From a checkpoint of a small transformer trained on Wikipedia: width 1024, a variant of Muon for these matrices.
MLP neurons of a small language model. Each row is named by its layer, matrix (up: input weights; down: output weights) and neuron, and shows model dimensions 144-239. Each number is 50 + 10 x the weight over its row's rms, rounded and kept within 0 to 99.
Before each neuron's rows is what it responds to, as a language model described it from the Wikipedia text at the highest values.

Responds to: Abstract "-al" adjectives right after "the", such as democratic, legal, historical, social, before a noun; also function words and name fragments.
L4.up750:43 61 51 56 56 59 53 49 46 45 62 51 57 53 51 55 41 42 43 36 56 61 57 51 49 53 69 58 48 75 71 56 32 46 48 49 41 53 53 59 48 52 52 58 53 54 50 41 57 41 54 76 66 44 60 48 47 42 43 57 48 63 29 47 63 44 67 45 38 39 59 41 49 60 50 59 66 41 61 26 58 43 34 72 49 65 50 54 54 36 37 41 46 70 45 62
L4.down750:44 29 66 53 60 57 42 42 51 40 34 49 51 52 51 58 63 45 53 43 61 71 41 41 63 64 50 47 46 66 59 43 59 41 33 34 39 48 53 37 57 45 55 39 30 58 64 29 55 48 50 62 46 38 41 53 40 51 43 28 56 50 89 49 34 52 37 54 51 52 57 50 54 45 52 50 48 51 30 41 48 65 65 60 46 54 47 51 46 61 50 43 57 51 43 65

Responds to: Verb stem pieces about to take -ing, often after a comma or by in event narratives, e.g. recover(ing), confess(ing), prompt(ing).
L4.up685:48 40 46 42 56 52 63 57 55 42 49 53 45 42 59 68 50 45 33 43 58 62 58 71 48 53 73 59 45 69 30 46 44 36 31 37 44 53 51 60 34 55 29 55 43 56 49 40 62 50 47 51 44 46 40 55 54 41 49 39 60 57 55 58 46 35 49 46 62 47 32 54 38 63 56 72 38 60 48 48 60 40 49 51 38 65 46 45 62 60 49 42 57 45 52 57
L4.down685:63 45 58 48 59 41 42 39 61 64 51 66 48 35 47 38 52 46 39 60 57 57 49 51 49 55 55 48 45 59 44 45 63 61 40 40 55 50 46 66 66 61 62 66 34 60 62 36 55 46 48 37 53 52 42 40 50 51 30 57 29 53 68 56 57 47 40 57 52 61 47 37 46 62 46 45 49 44 53 55 40 33 42 54 45 67 50 45 56 56 57 45 52 55 50 55

Responds to: Adjectives or hedges just before a noun or clause: uncertainty words (likely, potential, unknown, may) and national, political or classifying adjectives (Soviet, Communist, -ian).
L2.up110:45 30 44 43 51 67 53 39 48 68 39 52 47 55 58 60 57 44 54 31 55 56 56 55 44 37 36 55 44 59 34 51 58 35 42 47 36 37 50 29 59 43 56 46 43 54 58 41 47 54 49 50 49 66 71 58 45 54 61 46 57 47 54 39 41 64 43 56 40 64 66 65 43 39 54 50 49 61 43 45 56 30 32 45 55 67 42 61 48 39 66 45 37 44 48 46
L2.down110:74 44 35 38 54 57 68 56 59 51 26 57 59 63 40 41 52 51 66 28 52 41 37 49 48 40 64 62 43 33 63 57 47 45 54 41 41 47 50 45 48 27 39 44 36 67 51 37 52 53 46 44 64 47 50 40 51 43 58 53 42 34 67 42 30 32 44 65 65 43 57 73 55 28 54 53 51 54 53 42 48 42 42 65 70 47 54 68 57 42 39 45 62 52 32 68

Responds to: Copulas and linking words just before a description or ranking of a subject, such as is, was, as, be, or it after called/making.
L4.up2553:47 38 50 53 46 64 54 51 64 29 55 41 43 49 36 67 41 41 57 49 58 49 52 62 61 60 45 53 51 51 37 52 61 46 40 61 46 56 49 35 58 59 44 49 61 56 49 44 68 45 61 50 56 29 52 49 60 44 54 25 30 63 57 43 47 53 68 64 45 56 64 45 51 38 48 49 46 50 56 68 54 48 39 56 57 45 61 81 52 35 53 71 21 65 58 55
L4.down2553:47 42 56 31 52 58 65 59 32 37 64 60 46 48 58 55 38 48 48 58 59 63 42 42 24 60 33 50 60 32 53 35 43 48 43 42 61 46 62 27 46 53 48 48 44 35 40 65 41 47 41 55 67 44 54 56 77 59 54 31 68 37 38 48 38 46 27 36 57 56 52 62 62 30 53 50 55 43 53 69 49 64 43 47 46 74 51 48 64 46 46 47 69 49 51 52

Responds to: Short consonant-vowel syllable pieces, often capitalized, that start or sit inside a name or foreign word, such as Mo in Mohan, Bo in Boll, and pe in Vulpea.
L3.up305:47 42 48 60 44 46 37 62 54 70 33 69 57 54 38 45 50 55 56 49 49 36 45 61 42 46 56 41 41 67 40 33 51 56 75 42 42 40 49 46 41 35 50 49 61 41 72 53 49 62 44 47 58 59 42 55 47 61 36 30 39 36 60 74 53 55 52 61 52 69 50 52 48 64 50 63 33 63 31 48 24 35 31 66 49 35 63 61 54 48 41 38 45 58 58 51
L3.down305:57 47 40 47 49 55 57 33 54 43 47 58 45 42 49 58 55 52 53 49 65 46 39 43 49 42 40 27 35 35 65 24 42 40 65 45 39 40 35 52 44 39 51 54 47 60 45 47 37 43 38 41 53 50 45 58 44 54 75 54 44 57 68 74 35 54 48 34 58 62 39 60 41 47 44 46 37 45 59 34 42 51 38 43 47 45 61 56 64 61 60 50 36 61 41 34

Responds to: Nouns and adjectives naming someone's role or standing after a, the, or and in biographical descriptions, such as figure, member, chief, sole, prominent.
L3.up744:65 61 41 66 57 53 52 66 50 58 34 64 46 59 43 49 40 52 34 52 44 55 46 52 55 44 49 59 49 49 53 59 45 55 45 46 28 57 42 53 57 56 60 44 46 67 48 73 59 38 28 59 45 52 43 50 57 45 56 63 42 61 48 55 50 44 52 58 47 47 53 57 32 49 63 53 68 39 52 49 32 43 46 48 43 37 59 49 49 52 71 43 47 36 51 37
L3.down744:59 39 57 58 37 57 49 42 56 45 46 61 63 52 66 45 41 52 55 52 46 37 59 53 66 56 51 58 51 39 62 49 68 41 60 57 35 38 61 46 59 51 57 39 55 34 46 60 58 33 50 51 38 32 38 47 52 54 50 61 57 33 46 41 68 53 47 54 44 59 45 46 59 47 54 79 39 42 60 30 57 44 44 42 65 49 66 56 57 49 48 64 50 42 58 50

Responds to: Mostly word-internal pieces of rare proper names (El-ve-s, El-o-die, Thor-ki-ld), plus degree numbers inside latitude/longitude coordinates in tables (1-20°).
L2.up311:56 59 37 33 45 39 29 49 75 65 41 48 65 43 61 42 52 65 40 49 38 50 60 49 50 39 38 40 41 53 43 44 61 53 53 40 52 70 62 60 58 42 47 44 55 35 38 44 46 52 57 52 45 70 49 41 32 59 59 43 60 65 34 39 57 53 65 40 68 62 59 41 42 45 57 65 25 46 49 47 39 34 34 34 61 45 54 31 59 43 44 54 48 50 50 70
L2.down311:43 63 43 56 44 47 51 53 42 52 55 37 48 32 48 45 53 63 61 47 48 63 51 59 46 47 52 60 66 49 51 36 47 39 44 57 50 60 55 36 56 55 53 41 45 54 54 43 52 50 28 50 52 64 59 47 52 76 58 41 52 45 43 44 33 42 46 51 51 57 51 54 43 63 54 47 47 41 51 36 56 63 41 58 48 40 38 66 51 30 38 49 52 46 49 62

Responds to: Final token of a person's surname, often a word piece, in tables, credit lists, cast lists and prose, such as Parr-y, Coul-son, Domingue-z.
L4.up1740:42 51 46 64 49 54 38 47 62 45 60 57 57 48 55 56 50 44 63 58 61 45 49 43 36 49 60 43 37 69 61 49 46 38 58 45 49 64 49 43 63 62 54 42 49 42 57 45 59 41 56 49 51 62 55 53 52 26 44 28 47 68 55 49 41 40 45 53 46 53 37 42 53 43 56 41 51 52 51 49 47 47 52 50 47 45 48 61 52 35 40 65 49 57 63 50
L4.down1740:68 40 42 43 60 53 53 68 56 53 68 44 49 61 38 34 46 69 63 47 58 53 43 66 69 48 44 49 59 36 52 43 42 55 51 41 58 58 56 56 41 48 45 27 50 39 70 42 49 63 54 56 46 65 56 53 45 63 64 62 72 51 28 45 54 58 56 46 58 48 53 78 54 45 52 46 67 55 55 37 40 43 32 49 80 69 58 20 50 49 58 45 56 60 54 69

Responds to: Pipe or semicolon separators after numbers in sports standings and statistics tables, e.g. the cell after wins/draws; also stray prose tokens.
L3.up456:43 49 56 49 84 60 46 60 53 53 42 62 54 46 37 57 42 59 42 81 44 47 61 34 46 61 51 69 44 37 59 47 47 52 59 62 51 44 36 54 51 62 28 63 58 45 51 36 60 43 56 39 49 54 45 48 55 35 51 54 33 51 41 48 49 46 38 63 37 57 34 47 47 49 48 39 51 62 46 32 62 61 61 35 60 37 49 63 56 47 66 38 66 63 59 46
L3.down456:44 56 51 39 48 68 46 42 72 53 66 38 70 60 43 51 60 40 49 69 39 38 66 73 43 52 50 54 62 54 58 43 42 56 49 36 46 73 41 37 54 42 33 33 49 54 51 63 38 59 40 35 58 40 43 67 57 48 42 49 51 46 34 55 43 49 60 47 60 47 45 49 56 33 55 44 64 44 44 65 48 57 61 33 49 34 58 42 59 54 44 46 39 48 42 54

Responds to: Tokens right after a named person where a role or occupation is about to follow, such as the comma before an appositive, is/was, as, a, first.
L4.up1041:36 57 19 56 57 51 38 50 53 55 60 55 49 59 42 41 36 45 63 44 48 59 46 41 49 50 47 59 43 36 39 75 51 44 55 39 35 56 58 41 47 44 59 56 44 46 36 65 48 42 36 49 40 37 40 57 52 38 64 43 59 64 43 51 47 60 58 61 46 53 69 72 35 53 52 50 47 32 59 43 56 57 47 37 31 38 56 51 39 46 60 48 55 42 41 45
L4.down1041:37 31 57 54 53 52 59 48 48 50 47 56 50 47 72 46 58 72 45 54 66 45 72 43 45 48 36 62 46 60 50 63 66 47 39 48 25 51 76 35 55 57 48 43 34 54 46 55 51 39 51 46 51 45 51 54 42 45 63 56 57 54 56 48 50 64 46 54 50 44 50 56 52 59 41 60 31 40 44 56 44 46 40 40 43 47 47 52 63 50 57 48 53 54 45 45

Responds to: Words opening the object or complement of a verb or preposition mid-sentence in explanatory prose, e.g. "execute it", "tied to their", "interaction with".
L3.up599:48 53 46 41 71 38 31 56 52 52 53 44 31 56 45 60 52 46 41 43 44 43 47 54 43 43 54 68 54 59 54 53 45 59 33 33 47 76 55 51 62 36 53 36 66 63 56 50 60 51 57 31 59 60 58 59 46 50 40 43 47 56 62 44 80 67 61 38 49 52 50 60 61 57 53 54 42 48 53 72 58 40 39 57 45 52 62 53 41 45 46 51 49 66 69 41
L3.down599:40 29 45 40 23 49 47 41 29 52 64 55 53 48 63 34 47 44 38 56 50 54 58 56 62 63 58 32 56 44 48 46 65 46 25 58 50 60 45 44 56 35 81 44 60 56 46 35 61 58 45 34 54 57 61 63 53 47 47 45 51 22 38 30 49 57 60 57 47 40 44 52 51 67 39 54 43 46 62 50 42 47 43 46 68 53 51 53 54 50 51 38 25 45 51 41

Responds to: Mainly to, and, but, and began/started continuing a narrative sentence's action, e.g. relocated to, signed with RCA and released; also some mid-name fragments.
L3.up854:45 60 37 57 40 41 60 48 43 41 49 44 62 31 42 38 46 42 39 63 58 46 41 50 50 47 69 54 57 40 51 39 46 57 41 70 64 56 63 51 31 46 61 60 35 35 40 58 70 57 47 64 41 57 40 53 56 47 56 67 45 44 53 34 62 61 51 56 43 62 70 32 37 55 45 50 52 46 54 36 37 50 47 53 54 52 35 72 43 36 45 52 54 38 39 50
L3.down854:46 57 42 54 49 57 54 41 36 37 48 64 53 49 54 34 56 63 54 55 58 44 63 46 56 56 59 33 53 53 41 56 66 40 33 60 57 50 60 56 40 49 57 52 38 51 58 49 36 43 40 55 41 56 50 54 65 53 47 34 46 65 46 59 52 48 34 53 60 47 56 43 40 45 59 34 57 55 48 45 48 63 28 29 55 35 45 42 69 38 39 39 57 66 30 64

Responds to: Mainly the verb or word right after the pronoun "it", as in it was, it is, it was not, it as; also née in parentheses and table pipes.
L2.up664:47 43 51 43 54 68 43 48 48 60 39 53 72 32 39 46 62 60 70 53 48 53 58 63 58 55 63 38 58 65 50 40 50 43 46 35 35 48 55 49 45 45 56 56 46 47 42 58 43 36 33 28 38 38 32 54 49 46 45 43 58 62 41 46 53 52 53 32 61 39 50 52 55 37 53 46 42 51 51 62 43 63 56 58 41 48 46 58 62 38 66 37 35 36 46 39
L2.down664:64 53 45 43 34 40 53 54 44 35 38 56 49 68 63 47 58 53 39 49 43 65 33 54 53 62 54 56 46 41 52 53 51 51 33 49 54 30 59 36 52 47 37 48 56 51 44 63 38 68 61 53 42 71 63 47 66 46 46 43 58 48 57 49 52 45 41 42 66 54 41 57 46 50 40 51 66 57 47 72 59 32 52 52 59 60 35 53 42 53 52 54 50 25 34 55

Responds to: Middle or final word pieces inside rare multi-token words, often names in tables or transliterations: Ugrin-ic, Day-ad-eva, premenopaus-al, benzo-ic.
L4.up3449:51 39 44 58 45 63 46 55 55 55 46 31 65 54 35 58 52 60 53 67 51 41 67 45 38 35 37 51 63 62 56 49 48 62 60 46 37 59 43 46 40 64 46 51 62 47 61 53 37 53 50 58 46 48 52 64 43 43 52 60 55 56 57 46 53 55 56 42 49 67 43 47 52 67 69 64 48 41 40 63 46 49 50 40 48 53 58 58 56 54 40 51 65 43 55 56
L4.down3449:32 68 34 40 37 61 51 62 51 57 50 46 46 27 54 40 29 49 64 48 53 58 48 49 46 58 65 61 65 59 52 66 65 42 59 49 43 53 39 56 38 64 50 56 52 60 45 44 74 53 58 26 50 52 44 77 55 54 52 50 29 63 55 45 48 40 55 45 49 61 22 52 53 57 46 58 27 54 54 51 28 41 49 49 57 51 51 53 64 47 66 63 54 48 34 25

Responds to: First word-piece of a proper name or table value that opens a new list item or cell, after a pipe, comma, semicolon or "of", such as W., L(illa), Kush(ida).
L3.up3666:57 38 58 36 42 48 53 50 47 57 70 53 45 69 73 49 44 64 59 51 46 50 47 54 61 49 53 70 46 29 47 52 69 52 43 65 23 59 47 41 63 32 44 52 58 40 41 39 31 54 51 45 41 60 56 57 42 63 40 54 49 42 50 45 65 52 39 44 55 45 26 43 50 52 26 66 43 48 43 50 57 61 47 61 50 44 34 42 63 67 75 61 73 67 34 33
L3.down3666:58 31 46 67 43 22 45 57 51 62 50 46 66 40 56 44 66 42 47 55 61 48 49 47 69 63 34 39 53 67 55 68 32 52 35 60 57 51 62 50 48 57 69 59 35 58 63 63 50 41 42 49 58 52 27 25 51 45 54 36 38 63 56 49 29 49 51 73 51 56 37 68 35 39 56 45 50 56 42 70 54 47 59 50 43 47 40 53 36 58 43 34 43 37 54 61

Responds to: Suffix pieces completing a content word split into tokens, mostly verb -ing/-ed forms and adjective endings, e.g. resist-ing, qualit-ative, induced.
L4.up3719:40 40 60 46 50 67 40 60 47 52 57 58 66 53 41 48 58 46 51 33 34 57 42 54 49 69 42 64 47 47 59 38 59 60 55 49 36 50 42 55 45 45 52 34 39 52 60 57 44 47 46 62 63 54 38 61 49 59 53 40 49 53 42 65 39 40 27 46 46 60 58 50 61 53 42 60 58 49 64 50 57 39 36 61 47 35 57 58 44 47 47 52 45 28 52 52
L4.down3719:38 36 61 69 47 56 48 47 41 56 53 36 55 63 57 41 38 36 51 46 60 36 53 23 53 37 46 75 43 51 45 55 51 46 73 60 64 66 54 51 53 58 52 52 44 62 49 41 58 67 35 33 55 26 45 66 41 56 48 67 46 61 62 66 49 35 54 46 53 41 55 75 53 47 45 55 64 47 60 58 53 36 66 55 43 34 59 57 41 34 78 64 41 58 53 51

Responds to: Fires weakly on content nouns like Atlas, model, lens, Map, and on mid-word pieces of foreign names and titles, such as Brommapojkarna and Elmendorf.
L3.up4083:31 45 44 65 61 34 75 42 45 29 39 35 43 57 49 70 33 36 58 53 37 67 72 52 45 34 38 53 51 47 70 61 52 46 59 48 47 30 29 57 54 47 54 55 57 37 63 73 65 45 56 52 34 59 43 53 51 29 52 40 33 49 41 63 65 60 60 56 55 35 46 59 50 35 56 43 32 57 51 45 30 40 52 47 49 40 41 58 45 40 45 58 68 65 45 48
L3.down4083:57 42 46 45 39 56 66 55 42 43 58 38 56 49 59 45 69 51 56 59 36 78 41 55 38 27 54 49 43 51 42 68 49 34 47 60 35 57 37 52 66 40 46 43 53 42 53 60 56 27 41 60 42 56 20 52 41 42 63 50 56 53 35 56 39 44 51 57 42 39 51 53 52 29 59 49 46 48 63 59 53 51 57 45 56 15 57 56 52 59 37 30 61 54 57 44

Responds to: Final word piece of a person's surname, or the comma or "and" right after it, in tables, credits and lists (Desrochers, Suckley, Conti,).
L3.up1611:45 64 52 67 35 30 65 71 55 36 69 46 64 63 47 74 56 64 47 64 48 45 40 16 55 66 52 37 43 77 42 42 45 49 43 50 54 46 57 47 55 49 46 55 36 47 59 63 45 41 58 58 43 36 44 53 40 50 60 54 38 46 50 39 48 67 59 55 32 51 53 30 38 51 49 46 63 51 60 68 41 38 52 54 51 58 69 52 63 41 56 48 53 52 51 56
L3.down1611:43 50 48 40 49 34 45 57 55 49 61 44 43 54 56 31 63 59 52 68 49 60 47 47 43 59 45 50 35 41 55 33 53 32 55 65 51 52 55 57 63 33 51 36 56 41 58 50 63 44 72 56 66 49 59 28 53 34 54 56 34 44 35 44 47 49 64 57 32 55 53 47 32 55 34 68 59 40 56 45 52 39 41 59 58 42 65 22 33 35 52 61 71 74 62 37

Responds to: Determiners or superlative words opening a noun phrase that describes a person or thing, mostly after as, is, making it, or an appositive comma: a, the, only, first, sole, largest.
L2.up974:61 62 65 40 38 48 41 67 71 50 39 42 58 44 39 36 28 51 45 46 42 55 51 66 28 39 53 57 48 48 45 61 47 42 43 54 42 51 51 28 43 54 70 70 45 52 34 58 58 52 38 43 51 46 42 52 58 50 48 43 41 50 41 58 65 60 32 47 36 45 48 53 44 32 61 63 50 45 42 52 52 41 40 44 43 26 75 64 63 65 57 44 38 64 43 52
L2.down974:58 41 69 58 47 55 44 56 36 46 34 52 65 53 57 55 38 55 61 61 35 45 54 47 48 50 44 47 47 37 53 60 36 48 42 58 43 45 63 34 57 64 54 38 50 39 44 47 52 43 55 65 39 32 55 35 58 54 52 57 50 42 57 31 40 62 34 51 39 62 57 63 66 55 64 55 52 39 64 43 75 52 43 54 38 28 52 54 55 35 50 31 63 52 41 44

Responds to: First piece of a name or noun phrase that starts after a preposition, conjunction or sentence break, such as the R of Rimbaud, New in New York, or the.
L2.up339:62 52 43 65 46 48 51 57 44 32 40 50 56 49 51 46 64 53 46 54 56 45 36 43 51 45 55 56 47 55 38 65 62 57 35 49 56 48 49 74 35 30 55 56 42 58 45 60 54 60 41 44 52 43 54 47 65 42 34 47 67 46 53 68 44 39 62 34 72 57 41 52 36 45 35 77 56 45 61 32 32 41 52 55 62 38 37 59 58 47 57 58 63 44 66 46
L2.down339:64 59 37 52 54 56 53 53 44 59 52 50 27 73 34 53 41 37 55 61 59 55 53 52 39 41 36 47 45 61 41 49 48 57 46 59 46 38 53 47 62 40 44 58 39 32 49 30 49 48 46 51 58 25 60 35 65 34 57 56 46 57 68 43 52 66 44 67 53 73 47 57 45 47 47 36 46 47 68 49 46 44 46 50 35 58 42 47 43 34 64 51 63 60 26 42

Responds to: Fires on the last token of adjectives and abstract nouns, often Latinate suffixes like -al, -ic, -ent, -ion, e.g. inconsequential, derivational, humanitarian, operational, assessment.
L3.up2443:51 49 56 65 47 71 31 56 30 29 47 50 62 67 49 50 50 38 34 48 50 53 56 51 50 52 57 46 39 52 43 25 64 57 57 54 41 28 58 40 48 23 64 32 47 46 39 56 40 47 27 39 62 45 53 63 28 60 30 44 51 50 64 63 23 53 62 61 46 51 49 41 61 50 50 41 56 60 43 52 34 41 54 60 40 45 46 50 41 37 51 33 56 44 57 24
L3.down2443:50 48 66 65 50 43 51 45 44 48 35 34 52 74 45 54 42 47 48 63 53 37 64 60 47 54 55 43 66 46 50 26 35 53 64 74 54 44 47 60 25 56 58 48 44 47 45 58 46 43 41 63 49 41 61 56 29 60 35 52 53 53 22 55 38 40 54 58 57 26 69 69 49 46 44 32 69 40 50 49 64 43 63 71 51 40 73 48 49 36 47 43 44 51 41 44

Responds to: Separators and cell-starting tokens inside tables and lists, mostly the pipe after a date or number (1734 |), plus colons, semicolons and decimal digits in stats.
L2.up2380:56 49 57 62 37 42 60 39 44 47 51 46 61 64 36 65 35 55 58 42 42 45 42 44 46 75 33 48 52 44 65 56 42 55 68 39 46 50 44 42 40 50 57 36 50 35 62 50 46 78 43 36 62 44 53 48 59 47 58 57 46 45 48 62 36 64 64 47 54 49 50 32 72 37 55 57 36 68 30 58 57 53 52 44 41 42 62 51 70 33 51 52 56 45 51 38
L2.down2380:53 54 62 73 38 54 57 43 53 48 39 64 59 44 57 59 36 50 54 68 41 58 61 35 60 53 56 44 57 30 44 49 44 54 43 65 53 46 39 45 33 61 45 52 65 51 41 34 51 54 54 43 39 54 45 52 64 48 53 34 29 52 60 46 68 59 50 44 59 57 44 51 44 51 49 50 53 68 58 40 57 50 58 49 52 47 48 64 41 62 52 46 65 47 54 40

Responds to: Single capital-letter pieces, sometimes St or lowercase c, that start a split rarer word or name, often after a hyphen, parenthesis or line break, e.g. K in Kremlin, S in Serie, St. Catharines.
L4.up2579:57 46 50 61 33 39 40 46 43 49 41 63 53 49 53 44 62 42 43 51 42 45 38 49 62 65 55 46 41 56 44 57 56 73 55 69 44 46 69 54 50 60 70 57 46 52 61 57 54 61 49 52 59 68 40 44 43 58 50 51 65 48 50 33 46 39 50 47 68 53 65 68 62 46 55 57 50 43 58 50 65 50 50 63 58 31 47 62 53 43 55 59 43 40 47 57
L4.down2579:45 46 49 44 55 40 54 54 27 61 45 43 60 42 30 51 48 44 51 62 41 40 62 51 33 55 66 42 36 50 53 41 38 52 58 36 59 50 72 39 53 49 79 44 47 54 56 45 58 47 56 54 47 48 62 60 59 53 37 49 34 33 40 58 49 27 40 53 35 68 45 53 52 26 62 64 56 38 54 54 33 53 57 39 51 61 28 66 65 50 53 47 62 32 51 59

Responds to: Words marking a reversal or negation in narrative, mainly but, however, nonetheless, despite, without, not, and denial verbs like refused or postponed.
L4.up2426:65 67 42 60 49 53 58 50 43 31 44 42 43 41 58 62 49 61 54 39 48 63 34 49 43 39 55 56 54 63 50 65 50 70 50 45 50 47 33 48 59 46 39 46 54 63 31 51 23 35 55 45 61 45 58 55 45 64 42 54 27 52 44 69 58 28 73 36 51 60 47 61 57 40 65 58 62 39 53 38 47 59 27 36 50 61 48 32 59 55 48 47 54 41 49 68
L4.down2426:42 56 45 50 43 61 32 61 38 67 45 62 41 55 48 49 31 42 64 60 56 42 47 72 39 45 32 41 48 33 61 47 49 32 50 68 56 46 46 61 46 65 42 40 61 54 71 39 50 52 58 52 39 44 70 60 45 51 60 45 54 50 66 30 34 69 44 34 63 45 66 50 71 48 39 35 64 51 39 53 49 48 59 62 52 59 58 50 38 57 50 52 53 56 40 49

Responds to: Words inside a noun phrase after "of/to/in the" in abstract expository prose, often the head naming a party or unit, such as people, customer, individual.
L2.up3516:52 57 60 59 50 46 40 42 56 47 60 35 53 49 41 46 45 52 38 40 57 62 51 51 59 37 44 57 32 48 46 54 47 57 51 42 51 76 61 53 58 56 40 51 66 56 44 42 71 40 48 27 59 46 50 50 39 49 35 45 45 63 55 43 64 54 60 39 52 54 43 55 46 47 54 56 52 35 47 73 67 40 62 57 32 48 56 59 32 60 40 63 40 48 45 42
L2.down3516:42 38 55 43 64 54 36 57 34 49 56 46 58 37 43 38 48 48 66 61 45 60 71 54 53 54 51 41 55 50 53 43 59 57 57 66 62 51 43 46 58 70 61 57 77 68 57 21 45 74 58 53 44 58 55 78 44 46 44 61 70 61 57 52 42 42 55 68 40 53 38 83 61 61 39 56 42 60 56 65 63 49 57 75 61 40 64 43 38 45 30 43 29 60 64 53

Responds to: Forms of be and linking words (was, is, been, become, as, or) right after a completed subject noun phrase, e.g. "the film is", "had become", "have been".
L3.up2114:43 51 53 48 40 61 51 55 58 42 57 56 60 55 51 55 45 69 41 58 54 57 67 47 53 47 58 60 52 48 34 41 56 55 56 45 61 56 51 58 51 51 61 43 29 54 46 35 75 48 44 43 47 49 51 60 45 43 52 43 54 65 40 47 65 39 55 49 46 48 32 47 65 57 45 56 43 39 60 45 47 57 43 45 51 51 46 59 52 31 58 47 33 46 69 51
L3.down2114:62 48 52 45 48 39 40 53 53 55 51 56 56 40 33 70 37 36 61 49 48 35 58 60 50 56 41 59 62 37 53 50 35 37 50 53 58 53 58 38 29 50 34 60 63 59 57 55 36 65 60 42 45 71 46 59 74 40 49 44 63 65 57 53 46 44 21 55 50 52 52 60 40 40 54 49 61 75 60 45 61 40 38 52 53 53 59 58 46 41 55 58 54 46 44 39

Responds to: Final word pieces of multi-token personal surnames (Lowen-thal, McKin-ney, Maj-ewski), or the token right after a surname, such as possessive 's, a table bar, or a verb.
L2.up1378:45 47 39 40 56 46 58 48 54 41 53 37 62 47 63 55 57 40 50 50 47 63 46 44 41 60 59 41 43 46 55 50 51 52 59 46 56 53 64 49 41 60 54 51 57 40 50 51 28 30 43 49 53 42 56 38 36 58 52 55 44 45 63 46 45 37 50 44 32 44 62 56 45 48 39 43 57 43 52 41 56 37 43 62 46 73 46 52 35 68 31 43 38 47 30 47
L2.down1378:44 58 73 35 45 40 74 51 63 63 39 33 43 43 56 70 58 53 58 55 58 47 47 43 52 45 33 50 48 45 31 38 51 35 36 41 44 36 54 47 46 54 55 57 41 53 52 57 51 32 64 44 43 44 51 54 57 49 56 44 47 38 43 50 47 55 64 55 61 44 42 34 48 55 55 45 46 57 51 42 64 45 63 57 48 41 52 54 44 53 57 46 48 56 50 39

Responds to: Interior or final subword pieces of split words, mostly foreign or proper names such as Dong-x-ing, Lindeman-s, Hunt-ly, plus numbers in table cells.
L2.up367:57 32 31 44 54 59 60 47 52 57 43 30 58 44 39 42 53 62 60 50 38 38 45 46 49 35 44 51 54 54 43 74 30 43 54 63 48 45 60 50 54 56 46 64 59 67 61 51 60 45 52 51 37 55 40 66 53 33 54 57 53 40 26 40 66 65 64 65 63 59 64 42 64 42 39 50 39 47 47 69 51 54 46 71 48 43 50 55 62 46 54 34 63 59 61 67
L2.down367:29 38 51 26 43 48 45 60 45 39 62 35 55 42 51 58 56 65 71 50 36 41 43 50 53 58 52 59 61 69 62 50 46 55 59 53 49 52 25 46 42 51 38 56 50 50 59 50 61 38 15 35 50 46 42 63 43 33 64 42 57 47 30 67 52 48 49 65 43 79 60 39 50 47 41 62 45 57 63 60 52 57 49 39 51 51 67 65 34 54 50 72 48 41 51 50

Responds to: Pipe separators and small numbers in the middle of sports league or career stats tables, such as 24 | 7 | 5 for wins, draws and losses; also weak scattered prose tokens.
L4.up3860:47 54 67 47 50 41 59 47 56 33 30 60 57 55 56 56 48 31 31 46 60 42 48 48 35 51 58 51 50 50 77 41 51 32 47 53 52 51 53 56 42 51 55 45 58 55 53 71 43 54 52 51 53 62 41 51 48 41 39 58 44 50 40 34 40 30 46 62 50 59 50 71 52 38 67 52 69 37 51 52 42 42 51 68 41 48 51 41 61 38 40 45 60 59 48 56
L4.down3860:46 56 32 39 30 50 47 60 55 51 56 28 60 39 58 48 52 29 32 27 44 60 51 62 54 51 49 53 61 47 49 53 68 37 55 70 56 70 41 63 59 49 60 57 45 31 45 62 56 49 32 44 41 43 51 45 44 52 61 54 38 58 59 45 44 56 47 62 76 46 53 49 61 52 39 52 37 47 50 54 52 64 41 40 46 41 51 52 41 67 58 37 48 64 50 46